Part of a small language model's weights.
Size: 14 layers, width 160, 5 heads of 32, MLP 448 SwiGLU, vocabulary 887, 4.73M parameters.
MLP neurons of a small language model. Each row is named by its layer, matrix (gate and up: input weights; down: output weights) and neuron, and shows model dimensions 64-159. Each number is 128 + 24 x the weight over its row's rms, rounded and kept within 0 to 255. Numbers have three digits each. A neuron's up and down rows have the sign that makes its largest values positive.
Before each neuron's rows, "fires on" lists the tokens most often at its 100 highest values on Wikipedia text that the model never trained on.

fires on: "re", "in", "C", "U", "on", "a"
L5.gate17:099143106155120120117140150143145163086088142120146118164112123131154126126144124120128163162157121110114090152114088157134139123123136100117129133116143085067125113100138096122135097146125148142092129138159123104143085124177120132113113152153130105122149136114120094076094090162120102140
L5.up17:161132130101134121148153098102139104108161183134102125151138115143098128121121085113150148076181131118128106158125128140125110126104137108145158172126164080103130127107134161094120119111117116143096096109094156129154104108170099107146145177161082128144130122105137116145156082128137132155
L5.down17:138133119149129096151121155120147145097140092103120166122142111109145118159115097098146113165158134131142167096165100165136121153110136110077153113065117127135155153123181163173127113109113134090118147117126143136073175158097106110129148136097127141118158147179129118093118125088118147160

fires on: " app", "ire"
L2.gate37:125113120150152122145181107139174156146119096080105136182083153111099149149129104117118130131145087091176153152144150146122126126100155132094128121092133118116103108132145091099127098119120104154132130121184147092107159137105212152115115122121137139135115136116157145121158158165149148121
L2.up37:105147124141114133119109122142112103084142145159130113122116170133157120076172108129146106065108112134098114120105160134079136112102098126130125157156130131127142180137074113127072144121151110143112121142100120091103091136137079133117121125177094107116091130154108117142143160119108131104
L2.down37:154122155160143062157134143121141073157072121130131088144171166120149137134146105133156121155136102105131132162170158119128133088106105139116130159154112132144124108131119090098140143118130175125131112110180098129137137109123129198092125115159148093114119158119143109108130171151111141112

fires on: " sec", "ame", "if", "ad", "al", " two"
L5.gate133:089135124134131094146117119113109149045168097147090103129163115139125152115166104160140089138125149075138155105151151102140128162107111103136117110092113121117137100133095105128158124110115155130094142143152121111135130114094110162137186102162125118150109101145135142111126107132164097165
L5.up133:104127156139163109161161132175105145083125125137092121153147140131097154085136119119154089142108098118157102127150147078164123147141141115074116130122119095117139110120159144135132157166159145125119175117127142081124138101116081101127137089126102117124143126156122133100143091103140117182
L5.down133:116132156126140162193096163124138096072159157149127136109126108154118174102134137133124135122137102167122131105154133157162081129123099138109138156144133108125111101167153114122111099162087118071139126168130134141164113107089148150144135150138118123143136124108145182087145126133181091125

fires on: "-", "{", "/", "[", "("
L2.gate65:151129181104125122109113107151123151100148156109104126160119133122072119151152087117088150112140127141150109116106164110118116163094153138146111130105113103121117118093123130148114185150145129096118148110158061125100121165138127137144127130094140143110102153178140113103151139194117119168
L2.up65:140136158144156144134121085157113159099116138077101155144116133110070172137148087100113108126161103145157116122090147128159129150100142125110127105098145115137133140103138146130116157146134106136146145101114090094103088122140131137118149125106184110098117124151146144097147126186088100137
L2.down65:121173114144120139131147107106114140109113123164123144152144122094160105074137148124147147149112108086097135138165122141111133139146140135101100140161144127130150134145109136138066112113125137129115120124082160157108161117119165108135106121193108147153162159100101111123100144126148156107

fires on: " film", "1", " ev"
L4.gate353:149164090135089132095095124119131082117123158144117132132126093155165129155139113126143112178101117104095093116157100089099139137125151149130145145131077172120090160116112095095151150154123176126113096133130138106159114104117132144116162119120084158092098156131135116130092144119140121108
L4.up353:109184129144103134141084159126148069120139141148165121109109125123183130159119162094150130135132152125113128080106113111172153140136176136127119123117114135138118148144122134141133124153132170130127088148131130125119129107152128200134137137084085142124129167168140118126091135131139093110
L4.down353:138138159094085093150149130135151061136103142146165131142148174135100160121170097157096120153154170124133153159135110115149135150120158174119108093166179104152176096136155147116140108138126119122146129136131142145106113131139133154154114144118121144117106141114065157131142071165134087120

fires on: "at", "ad", "o", "e", "om"
L6.gate100:166113142108098188134157118151143114129189129180167149149124133115137162132140134111129159127131109124129101135096116119147127133129139113139142141086149174098124155156132167104148133122152151118140154115142147174165118168147105116150114081119098106114122149120131133066146124089147118074
L6.up100:142108126092137123110116098134119172124090154074142116087159140127147094128132144138096107096129144157097140102140132136113122131151147148103140128118155155113095154147117109160079116150146127104145146132133116151149089130101136118117165110072151124160159125119116148105135134140088130161
L6.down100:133154084121131139142143101188095074185102057141136189132153089167137142117179118147165121114132130155150113173157100120116117158058150104089140142136084149121106123152124139110169101114130111152110134108124164142100137153125154121124089127129058129123121080133141146097102135116130114118

fires on: "j", "sh", "ff", "ust", "um", "z"
L5.gate78:107108149134138117096155152143133143129123144121111143118122144131122108138123139075128118117145114088155138115133110106104133124155173123166099116124143117140101132102130155102114086126093182132113090093124147135106159143084133111176175117149103088128102175137143168097124076128121119161
L5.up78:127118152138104129128149113157136128176147149107126142073106153152143112119074154116135122077130069143129134133103154123071154103153132081171103150165100147099136137126127128123118150139145137156123148121159144146102148178097135115188100101104140117125150136134138137092142124139128147141
L5.down78:100116089155152088108134108106162114155153137136170162132160126150130069137080113139144132124124118112140142187121101103091124116100159118135100103116111108101180093119151107150151162112132161125154099123110135133105154175139182089130079110113142121140124131139145122134174127109141140154

fires on: "z", "j", "x", "ind", "ill", "=="
L5.gate374:131106111115139113080165142124144140147176106106124082174098123089124133149117087143123149116108175160144131129104128138109152109120125167145102090182105153110117124053113167105119122126143153122147120113123166105142111138091129158117163115136127137167116126165115175119112101123136134116
L5.up374:141143110140128150132143115104150114166136079096104133094135088128126166113120109108139113139122115142111106098107171192076142134102134121150116136130156133122130123169116144169120162123166126123140094129095158095116101165150095156092120132083135088139196089131139168142168121146155114121
L5.down374:105154130161156141099086147135132157140123139120124168115151171125135173135116079097150144110114155132128122155112128078182139121102123145131116099141125120131152106124106121121140129150104156100128102150131105120128147124130139125125112157082152116135118155102113145112151081121146149137

fires on: "u", "v", "ic", "g", "ar"
L11.gate132:095134103098143143135157121112189145167112143109106127169105105097113104136087172157114117115119145102114138109139151179123180158115104107124143130138134099134132131114139172171124177134122080119144158067109145158182146135119142111120119126133150140086123134160136154118132199123119102147
L11.up132:165155086122113110109084131117182123116118158134122160135121098099134105165133154138107151171115146121121088157120139093161183137137104138102118130100126203146111102109119172119127159093130159144137159086116154130155148079138128127128150116085115139160128117121112153163148090110120144094
L11.down132:098141110140057135094143099134104115141109125151124118102084140091122125144144085060114128151119170108109113133116129167135120162100114156132111147150096064111103124102138138144085161114129149128121137126108145097097133113117161144138157128123160143120104127099157153175175099153122150108

fires on: "in", "an", "ic", "ion", "u", "on"
L5.gate390:123147129148165122087124106127148159103149147135149123154140166125174165096087151106134158154126129092139105091111125109092102150123119127111174152152120129107128121104118159152083187110138147174159117111142183156139094101100118179113159135126112132116123147115091121112140117110117100124
L5.up390:123146152159191120125142134102153113072172118186155137164168109149128145126127097110133120108128155079130153139132087126121132133114136160157163153148165133111161142123119132113110114091140108150119123127151156153136090113120138131159131108139086121139127163106079139128149121100138107113
L5.down390:129121136160053115158111127101141129150141122124077136128128123095146094124110165125141116144123157148134171100139115152114097113155135148147139130131129119144120103118153131140115129117118159094121152109133124090098132109172133128139050140099114148166112132112114176139135086143128146134

fires on: "0", "if", "le"
L10.gate104:087082139151124108107122125135175148113096140121105116127090118124136111137167062149141084115142157119114161098122131105130131162116143175085181119146170137094146137174084159136128120110121147146102122113155075119090112156096121112108129149126113133150136141122116136142127122087180096179
L10.up104:116123145147165087123127104124132154103120138110116155103080152138108148112113127102103128142111096142142160157144151119139172110141156139132098121179118128102060133105114156153125135142173151134157148127095097116111149119132074121104132105119150105168110094099111139125111119124105139129
L10.down104:103149091160182100106164181125104094108146150150125098155135128108106136137176123124117125145106116123109114136095117113106109141086119117128095114140107107128143129146176131134174087133137092122166094137128140135092099140137131117106107141128098135075093173128110134127118112120135164101

fires on: "w", "iv", ".", "ard", "o", "eng"
L5.gate353:118120118137172059109163135118045072148150115108118156126143163081114145127099117118150134084123151122101097134096116149144136089122130111123130109154133161100119107163150119175117124157091078107130135119105112112107178117101125114123116113079145143164138116107137132136145122156123133111
L5.up353:163123129106175112135159126155105062117117116126098132110109150101132135113096150128129150098088127124131102143143118104134133116092141114134115167148171158103131109124197161130131131120113079116108115107139157135136140113135126158155157137079140151123135120087170128127133160082118075146
L5.down353:149090157135147162160123096108139087111130132120099111145140119116150123168189156116142104134147134119107123164122189155120123125154081108191174129122108102120136126134123119123155131140145164158153068114106123104108125128151146108128087134136166132132120130185130112104162129096175141113

fires on: "ro", "re", "r", "p", "ay"
L6.gate93:161151130153089121094134113148122119118108105152164130123156147130151144152135105139098141137115100128117154115124102104103108184154117145119087100097122146088120131188124122109134106170142153108102094148132096107120122116143165133146162112135128162126143105149143064111098135123091089131
L6.up93:168071135120132104156130139116129120072159091134115120105142133189142119137099113143133123122188113122147131108126119126102124168113147134145130112121105114150074135115099140108149116140126180133109134164148115100129099119117102121100147137124080100144103142155144108115122126134135099126
L6.down93:156127126158103129105195115111148116104149130103143116124131139124164120156104134094137090096131144176133163164112143165079123149156118115107122136111127164119143173119092164105115140136154113116128114128149109139125152116171130115169096150174132071121108121116141126143143124122144092161

fires on: "e", "ed", "S", "o", "P"
L6.gate54:116157122085148156148153135137160113085123113213116115137090091118101156141119135053129144119143121143120149130137142092128173117123133155109112131138131145126131157141112106115109134095136138090138080110149155140107110124149135112123171089138078145157138142130117149086120127125108068105
L6.up54:115115139106143146149161135157110140105142074141103125133100097152085140119156111105086127119121129156156130113155166119148160104069150138102140043128186122117129137140130123129107139114141166133109084106172124115168105125118123122119118121142179158193126120126153144147150118142142107120
L6.down54:123170132136157126109140130114106138146122115135102106131169129123130140095138131148155063148156131128148107153097102168117146131134101088122083147149103160139139131123122111098138132125130111126088130144121158139111136132067170125125150129125115067133121113137141102161131117120103118132

fires on: "rom", "ing", "if", "e", "re", "r"
L5.gate258:157148151163131131125122116143087123118164105124181132142123134133138105127112123086149101106098169131121127166130117092126164119142134133096138106162111140148133140120099116070168110119108128112071098139145136145147097100149153113118120140127123112191128119132096124110128168117093149116
L5.up258:131110153108138090096124116148109132120131101173167097087142120155124082165103096110114137106153142104089097140162145102124113104098135117127118146162138121149074101106102127125162103154134120088139104126122123169157143117153149135135137172132113128157165115122138119089154152081150146149
L5.down258:122100098077132099125140112161120136123087124155168150133200112114153136137115153128086089105152146161141162123123138104153103108119144105081127150111088150098124142100113096126087155160179153126154120129125146090143126114138139139129116154138107111141162105106156130115134127141098099170

fires on: " J", "J", "X"
L4.gate75:109087127157131085134131106149151097116179170120103112143121162183169089143105138050133160142104117133198137154140152165134108124122139105099133116152099155126142136159132146156104103113104131137146109152163148067130147134114111156115132157155114111135136091136156129116145112147140159132
L4.up75:152109111167132139107151115149154132135168155105126092130140155128188110159100108088126132107152138117185094127146135144154117118069099127135116113135134169112166124161152129133097120109128133144134106153109130163125118134109101187103149128144143105150099097140156135133134082149136165085
L4.down75:104145130137139135101126082077138071136129171168111155133117121127118117133136115124185148117145136133161120151129147146154171111104130148148103101099147165122119097161116117143153117131089090085197138117126176133151135141166096113128165140151147108138131126123114122118125112168100171163

fires on: " app", "pp", "{"
L2.gate257:133117131158152123128109124141134143109123157107145134141105127149126128117147133140147121143133120097174139123108196109089120143078147114138118128096120135120131123135075100140113138134138135119131134134106084063126136163170139125095139127121098142149126137141128091105120132157098132133
L2.up257:127140133114164114104125081126107138114087124121192144113144192125132114132130121094114117092132083105135146102122168141039138133132148109123137127072138166149147123104113112161117131148132082130138116138124108099172105155153146176145132132098141120115117150150155131140125147163128098110
L2.down257:135158106104120087112139151134141110138082096152098158129089171141127136163144099138139155109143117103083117098128170168137143112158140089119153173120125159117089131126167118139088129136128132163130137120146149123106154115154153145148152103182130188150136144098115095158116124149107159159

fires on: " Q", "X", "q", "Q"
L4.gate161:126087143116163086089117108120141131119154127199107116116120135151137109102109138143140170150150136143115163124099150125140113138125100082150109156152152120102158108152114139128136169110096140161142105134137124096084143118078100169122123074163075130117130137145136150127109171087137110160
L4.up161:125105177147153104097109149123110119135178112153118119118115125169111106155094129122135149152126135139141167130115143164109118157060062117108119118124116117092142123117157137134150162114129151143145140135136136087112123141122104146098067109166097136164118116114065135142083156129157123156
L4.down161:163127105163172147073142124128139108128148141180078141128095144176072127124102082124151148141126097142107168157138115148182143151117122093144092153130109141102163134146126108146087085097108154126171109128145151106112121111105085150151108148149132103110130130142108123148094157151141171173

fires on: "t", "is", "it", "c", "oc"
L10.gate132:096120120126103094098157115143095124137177100177148143149111130113151142137146131161134146136090134127179086097121101128126105113140157097104163166151074092115108116143127143112137120107135140124146084136162097164138135096102141092115087143150102162108130157132153152150136117128091083117
L10.up132:094136085120138158126168096148084112137135114154136149144177127163107126123078116123153114145159165150128122122099111145105119134114114123126144111113149144142183111175149132097124146154089157118129130083100118100142110127116145105142086125116139109123077134155143102139116147126055135120
L10.down132:077139140150109154123155119183124113056138112139113142122139119110136116105131176093117136152138106139145110126160122164141106134134106164091115101164107155143185115133091099145080119161094086178123141105123140133126106135097112141150068121127118115132137167137081152105123100123102081137

fires on: "e", ".", "ard", "or", "es"
L5.gate346:099144136112124060151134143138144126122123120113142093166146142086139161130160150109143109072129139115114104181119085183137080132125130065152151104145118122110101131142143154123107123150118083113132140134079104085131154131127152105121112166115147133124160139137168109142136093147095127097
L5.up346:152131095133177075098152110098118131148168152114123126091120094081114147136115108134141131102126132149114077154132131159165110117144100104088158135170097151099112110124123126098158120104096123115132153108141093113140129141090124114122087149133139177156147129133166093199133151121134129156
L5.down346:102097108090114134103143084145173110191152117151158119133086153118087151146095173116130127125128142109116110120092130155141120107102159110120091139114095128096164165105157160105131125164132114158094145059090138101114118078121165087139159095135135140124103157105142128084165121115137096114

fires on: "in", "0", "ific", "if", " elect"
L4.gate139:136130145131114080133112154091112118114131100116091110148087119138108125142110104157166125161138150128144180120159100149150112126125121157115111090119171100153139127123158128132146096126086134107139144108161095156143102129132151137112113136128107121151159113096115087118120156173136146138
L4.up139:136122126152127107130125116112113140125107087105096097130105123111094118112116139106142139159154154106109156115165165127115108116133146153115097100128145067132129103099154148138114116072110121144155136143150120174099138114125159163112106062133120097146154101147127108142143131143141154129
L4.down139:156090156151109155109139111117105114132093112139169144146101128128116116112135134108119154129162161108122081124120140141152096136168168139129109206132113121119116123110172133096108128105131157105137146163129135127122145139089096137137132118128126126114114131159124103181107107148152122149

fires on: "===", "2", "-", "B", " time"
L2.gate176:134169145103160117150095096113108149133159168121135112214111096110182120146144110102117132135090145119117121121153067145166113127105125133123131095065146118144175122063138132107146129135140076128106171122175142151166175177115162133143136145136104142135117116137128141135128120110117141120
L2.up176:132166138122154149142099087125111146137147148137111116179119096144169119137144114146119139161123139124092122119180105142186118146094110150124142105099132088176161095096150099112159128189125112109130146128159131128124190153124115106156120164122151153148136094137122129136130098140122099120
L2.down176:155076095123084153150139138130140152119119139138179105127114149080136157108123134111142127122112143110112159176106139158104154094148125060132123134156130152148146155122140126122138092126132094161109128135155167058166101091127103150124118127119126129141103114173089107140121125112139164175

fires on: "op", "it", "om", "ac", "et", "ect"
L10.gate85:144133156102112142120126085084122074127130085096126106145124143126088073155130128082103131115140140121102131124174101118115112141143132150123106180099151160154151102155120133132149113110122129130090136133117163137159123149132168108163106127152104176115161127107161138125115101163140140097
L10.up85:161126098140090139169133110099096112103146102080097090159159156119104139101062150147162146163128127139126124144152125098130141100136176079113114132147161107084140151158130091121144125122130141126148109159113103134110127141137117113083112163133116120102162123100108103101115132123096146160
L10.down85:110141077144151149184103092143133131129134147123107083117130113094143135148113130152139108096107130144147100113086151138098131147134140126194144120160138172094096135149090123140168137167143158145128159083143103121136146142179085172106137143126148127150101132156092124158124125109127147127

fires on: "im", "in", "if", "il"
L5.gate24:139079132065131096120105114113091142154165128120110089137149123114133132117109121147135127106157155086157144167128116125133120144138095146086128112160124087112088125094166126134125086148153143136096150125158099123124135085103133128146107140128112138141143106125099140115173145133119116109
L5.up24:127106150136138097107157135142142099150111093097156091167103126172089118126103135113134130104092143161120142166112164157138105117163138129112139145154114112133162151162128185152100136138148134181098121124160099155164145191151099162127081088112143116157136143157084118124138116150112134087
L5.down24:148114105132164135145098106125132148110086100097052136138096118107143123162134153109112145103129181138156103159165142125163114121134138160128134155124094119087134114139160173136142104145154126132174178121164119155163102123136119138092138110115125140093119087124118126145134138097101153127

fires on: "j", "J", " j", " sec", " sc"
L2.gate230:138104150196122146136172114116165107121128180095133134135118102137133121107113110076084119056124127091163089173114124158099116124117140128100132129180090163138152127185138090131102146118149139126120156158118127082121177118164129133119139122154107113101137108132104172136159126142136095116
L2.up230:113112140129089096097114105118172120116142196154148151112132147160132079141117142066119155095135124104153068126116098114091123159107137111109140154170111150146123157160171108137154151129124121133137140193144146105085185145163133127147109140097133109098147138120135145141111103118139109103
L2.down230:071144083192131155145148118096107125119125149130085126134117138138092132145130155135150113159135122143095133127099098161103134135128118179116083123127150122130091067110117139135134129122130115090170138169105168119134147091131135120114169138138104120143127115110164060082120119148104099150

fires on: " |", "i", "ir", "om", "v", "en"
L10.gate427:153166134148136105161133142160137131096173137153116134104167121114156100110116081112150133131135099137108112119142136125135102140119148152099110098113151107154175131118119149099121150099134117137143186147115130154108155185117160124158112122091129154163122057096109124122096125141107136100
L10.up427:116131169119150115132095150140081162099164137115097134118158099133133090115134153176129109121163104126153151115140132138120155131140135120073162103156119138149187140127096144136119122138084125122112155104118155151102167133117137148155157126108079062126118131132159153084127116129170103139
L10.down427:128090126099124140147113138149129092140154084161138136156142106144112085128138098169121064093158170153114149153102152171123104155135129118143133125167144142110090116134181109126104080125149099115113097126158105112148124146152103131122122093129147164115110129127129141108164107123135144114

fires on: "===\n\n", "==\n\n", "===\n", "\n", "==\n"
L3.gate100:164162128143095143117143148137099102079141134145175112137162158153111123135113117074119137113123154103123170092156121137152113104178109115162138166105129110136113131172129126189113125105076128070099134120128134097116103100162162170082130136126150117153159123108140140120125136166110110113
L3.up100:139175129096080132133176138124126105101127114104166138099132160130111127116127083087133123095133140103139169124098087093132085107182132099162153122097140099141079137128152151173154145129129112083135132116132134142134086113128166147131150145146149108149130149129132135126093145133126107114
L3.down100:118105119072134161126151101108094184125137105199091174115129170111120124168083119160153111126138143109134117126133094129146157120130139114138125138152133113129126189141120123147158085131180083124119150175088130151164114096112143173142159110156126144148154138150146135120107107120146138109

fires on: "ew", " includ", "ubl", "rit"
L2.gate278:127148177111119161118103133123154093119148149100115140095138116139117130121148106140114140159073177121082169127155127120136121139136144119147141112087118104168156114111140139155168120119143128109116116119149133105094133149123138111136152134175134173150106156133112161095118078114140118136
L2.up278:145138136124149141137091165131146141133150085139118153117145144105119115123166105142119173157105135123126168146150083128156149152151132110124134131069139107165114127146131100115119150143089125113123096075163170108105106140116163127125161113149145122125116150080120192084127124139157145141
L2.down278:126119153141120141117130099127100145115102151146154128126110103132137163136106127111158125118145138102108106115138163157079113077131096124212116091130127158117135153142117166116084119157139141139114142166112150155129115106105089127177097126103160108136145066101119106150159191171104092149

fires on: "form", "duc", "ision", "ork"
L2.gate350:115156135119119141130121126157138125129108161138139140109147124085119138129127085109107093154204144126114076150136090121132127121150124164141120145126138101121150112107113110101110145170103082119091140096099121181116114115122089119132123141081110148122122126128136122167087130153133135129
L2.up350:091141092103138130085121108138158142131128097141150136063090135147183115146145187145184133131123130153120133122140152080124120103123105136139111123185135147122154120113127102084111097155148095139147145136125123155114167150153085112100148127086126074118118152153167136146132145132128106126
L2.down350:127144115117144128121151098125126176108098147099113147132104151137155133092124150101106156099112035120133130104130117128090108097186141093175126149125149107084149157163149151133126130074108116128139095111144145121141132153120120115178119120114129063148126106144148135112113176138128094158

fires on: "U", "E", "L", "O", " L", "P"
L3.gate197:131153161120142118125112106155122099111098177136176138160127151124150089161105125143130168131090152173112068124116124110103146145130142117182139138130100126112161137155127140112121141118127121090131153118100178147117103130155155125094135142122083157095082143135119164147127088149133156146
L3.up197:142133131104138109103114121145150101122096161155181142171144099153154143147079140105171169126073113182097095127119132104089129105157171119140135142129110104095129125202143106146133170126106151131168134108085115081086148152152136125102139159146094165114105122164096181107125131145115169111
L3.down197:103175153140152141126119108116140167088124158154179118143098127121143125133145110115151111152122061130160078114122166125103124131098143149129138134106159155154115165134132099147095157108128197139146124138148142163115115122161142122144123163126125141154128113099115121117113146180098117111

fires on: "it", "i", "oc", "a", "v"
L11.gate217:141141141131156095158131098158067145123135120149153115147134108166113105111147115166131167099106112130144112125105106145087139157096139155112107100166119099163098109143122137116159130149103160140126158128109144147129129127142122133156138116183066167141126160085121142083088100136094152177
L11.up217:131124128099184131103127169162143136126187125164158132160115088161122068131135123138128147148125153118143134129144061112158098110121119138115175115164106114128103135106110107101138142188107099137126163112135123134145144110115135084169123146152119101147124122115140163095105138057173115141
L11.down217:131079131152105149101113125129158154097168121134154128123104159116115097106126107155136121132130096130131107125175135126147109102151093147120132099100119157138104133118125148128145092140120163107125131130114160098190148114136145097096119131125160109146112083098145115124159139117113104090

fires on: ":", "q", "\n\n", "J", "X", " Q"
L4.gate190:129134086145124127116192106137113114138168113101159103130159143170132131130157142109150180112126152142147140174196144127134178086141118110143119106100115119156155140119118112118112079148072119130125138126154131115071101093085118164138107139126133099137102132134149097092141097099100143101
L4.up190:146135093100145102107126146107117115135131116053165120110131139164121123127100106110146171090098173149142146143132199121131163095114134124099130117157121148150178184131152132124131130142099136149164135135118103101113126136114115126135143132132114127131104121143128146143107145115094132100
L4.down190:113168132147140119159124111160124093162142142126121165153110129130148102135154110124125104139136140161116129103107120154138133122145100152129126117116130142125159116166133114147146123116145139166134160082136198140133125166083088149116109142153102090182084077149139119154177097158083135142

fires on: "D", " D", "t"
L4.gate108:102093068137140135077150138166094140126148141171152096151140132096098119120132156138112114161154128144199121125109117093105100114108145105153136113090098123125123099130144102138121074167115144126084114146139149137125154143112110134105157138156115136093148149159158171179148122132170104112
L4.up108:119151146159132116082168110123142059126127152079151119122171125157125126162157135156137116097149146130109121124142127164137141163121125100152102090127110088117110164125164127128143132121109158128156123092118100079124134158103105142103131110109117122123097113136147143141120099160091150152
L4.down108:113119175144104170111136097121091125121133156095115095091144127116131120144167127168088117098131142149126156118122122156085126123138119112136113157155106084102128193123156125160110139133079112121121090129125122127122090128125109164169108114141126078127119134118120117104087121139099119144

fires on: "==\n", "===\n", "===\n\n", ".\n", "==\n\n"
L3.gate89:174121123121106139155144139167124149142114093121136129112160116156108155138141134132169094111104119122140148122112123131141119107108127123134143138101098139136156116169109185172122117095152129108109117116114095103117145117120170106102160162150140153141152138128081092125111134143106085128
L3.up89:129103109134098113140165149186124167168136094152130126118138135138085118144141126143153117139094085120130158151089108085162111130142110111097156137105113118126107126175112172132128137089134126121082129099136113152106148106119165119116154156114128132139186144132067142107156128130110086145
L3.down89:112119132103172125128148105094125143128110121158111175102110158146137163122134104152120114112154140143091167140164119138149146111133110083141142117122096134183146133143114148206166115147126068091150103164134140153147126138125144100099158140149154169095147140163142155092092117151125121122

fires on: "ra", "z", "ru", "e", "ri"
L6.gate7:091134147134151182100144123107114136106145081124157130137064147131166125144138117087111130153144110125175120156097170155128140146134114107151116099111138118129154138128110103103118131109130133157143062115115127147106142138112153102139119113080153142172168142167156137105134084122121126106
L6.up7:087097103155155156148104146102099151151138120113169140164147123109122139132151120100119176131168115167158136120139110171120112088143193176153108133122151111133149109110157120118167136134134114150136128132163129142099125144132145188153115128101139170178182114177158163110163117128081128134
L6.down7:159113147105178143180104149126164151150164134119148107136147150117107095104152126117099132117068162154091143125127161087143164148132132092111108111117124126127111143115155112101128089129136155095143147142116137129145190125128130137098129089146086166098114123122136109130162098139152133085

fires on: " its", "ions", " their", "ov", "s"
L5.gate311:120121162129123067096135101151146111164110144137167114160086125146111151116133156136112117140151112131113139157103149116124159130184150137138128113145154128111104115102090102101115101125123173128152141143140105158130144116149183160116115088108147126128107110095119130083099161131169095149
L5.up311:127106096154136139146107131133120112129107102142118122099093213102128129159094119105128142125137111134113122110164088121137126143136153125156135116117152141126098148087145170159099123119173113146118111096106124145129116140129170164151118151121144127164148116099157113140062140124143095104
L5.down311:126108140120134151139153119100096180152181118136153107190122141158123123119130200128158114141134083087146143132118113143103109150119103147174122107118175156117158125122126144112111116127119129144118165144089111111144146104097148167114130137060118177130106148109114129100101094102176078130

fires on: "en", "em", "ter", "ther", " film", "ph"
L5.gate266:129149116125136115085115125150122131117178134144133119162144138149140118143190142113114140155167111141145102088100133075127096138132152148155116175111100129108130153092168104125130145132146138125105136160181115111130116143150122149137102172143153162094163103134147118162117138138123133164
L5.up266:106118112141076144124088171148130121171129137129166132137124120199148156125149095145100106136149125122133125081087166099127131120167151100125111102119109141146141147131183160155149087100126134157103151160116143121087124101140109173150124126106156120101117165129111107096171138138159139126
L5.down266:111132104130048117094145129100144107148098127127162132085117148153123151140118101126151115152119101121106140150127127129107120147111157096126155125094135127169081117140137148096133124140127146141100140137128127137120113094129172101129128119172126163144091157129105112136149120177142106113

fires on: "e", "ru", "art"
L6.gate123:147109136144089113122074134116148154153158113119083159115135152144158128127161098151124117121118116085166106165116195128143105138126122138123138144114142100130139134104153119127132134068180136102119120117082116150119139127098130110138119120079119079137114127136184158124134114125141074090
L6.up123:138125090155104101144101149136136142076142117165095102156144144179139127097154119166125116119130107116108146134107124154124127142096091150142168124106166113131133083176120131135176165134156132144114109122109098127086112139146134135139122159111116079163174133122163129112126169123110133108
L6.down123:162153111113182129047108150112108155164129137140162141098135146125118094132095152070161112137140154174143124149167111130125157124119157121089113126135133125170109204126098118147128114127133144104148106172111138094120135155140138146145119124139100156074153119077130129118146118147166119154

fires on: "u", "at", "v", "it"
L11.gate231:132153122097115112108160087120121134137129109119098140162147089095142119107141131116140138089101121083188150169152105120096128179109127111099138136123142138122127109105153136119111108138121119129174157114109094114112166164108205106120130150141144099073138177141150139130142142075125135090
L11.up231:113125107131088159134126137114165096212148144138137139176125140116106131159157143119125095162142113116090129134115096103129139137110118152087176128067098121118130143153102126108106167134119124152118117128109149150130169158088110137127153139137181130106123147098163195131084113126189126078
L11.down231:145129096141097123116086099134109120134129113169094122119068153114184117152099139126115100144121116138112127116101113143099097126158158137142137148161121110121087142127145104126132143110125141154146122162118110124101132143145126118138145125124129185147142139119122096085139127147130194117

fires on: "op", "er", "x", "et", "il", "ter"
L11.gate154:191175141116131126142121091129098124163159113175158134125124125117119068115123155110175132159128161098109141110145156144118113134115159126144064146141106157097149114121145140124140117135143111147097128159118099141130076157113112129136128112144103114125128159108142113166148119136147150141
L11.up154:129094131127117113107138148169116123100103153119170190124120128124107121124096147142114206171090169127107119148162109118103159129136140105109129128101146146149126117113141118132156173114138139124189150126097146149110151096129107099097114192116102129154108143116137128105106105108085127147
L11.down154:119072127148158135146107126101120102098126166081148196126158119119148165098095165131139118111132143085121117112133098125103098140118094165093103124132124145078148156156129130140123152155176106145131125117152160181125130107121123145141120179134110135174113152150054146135141111138123110124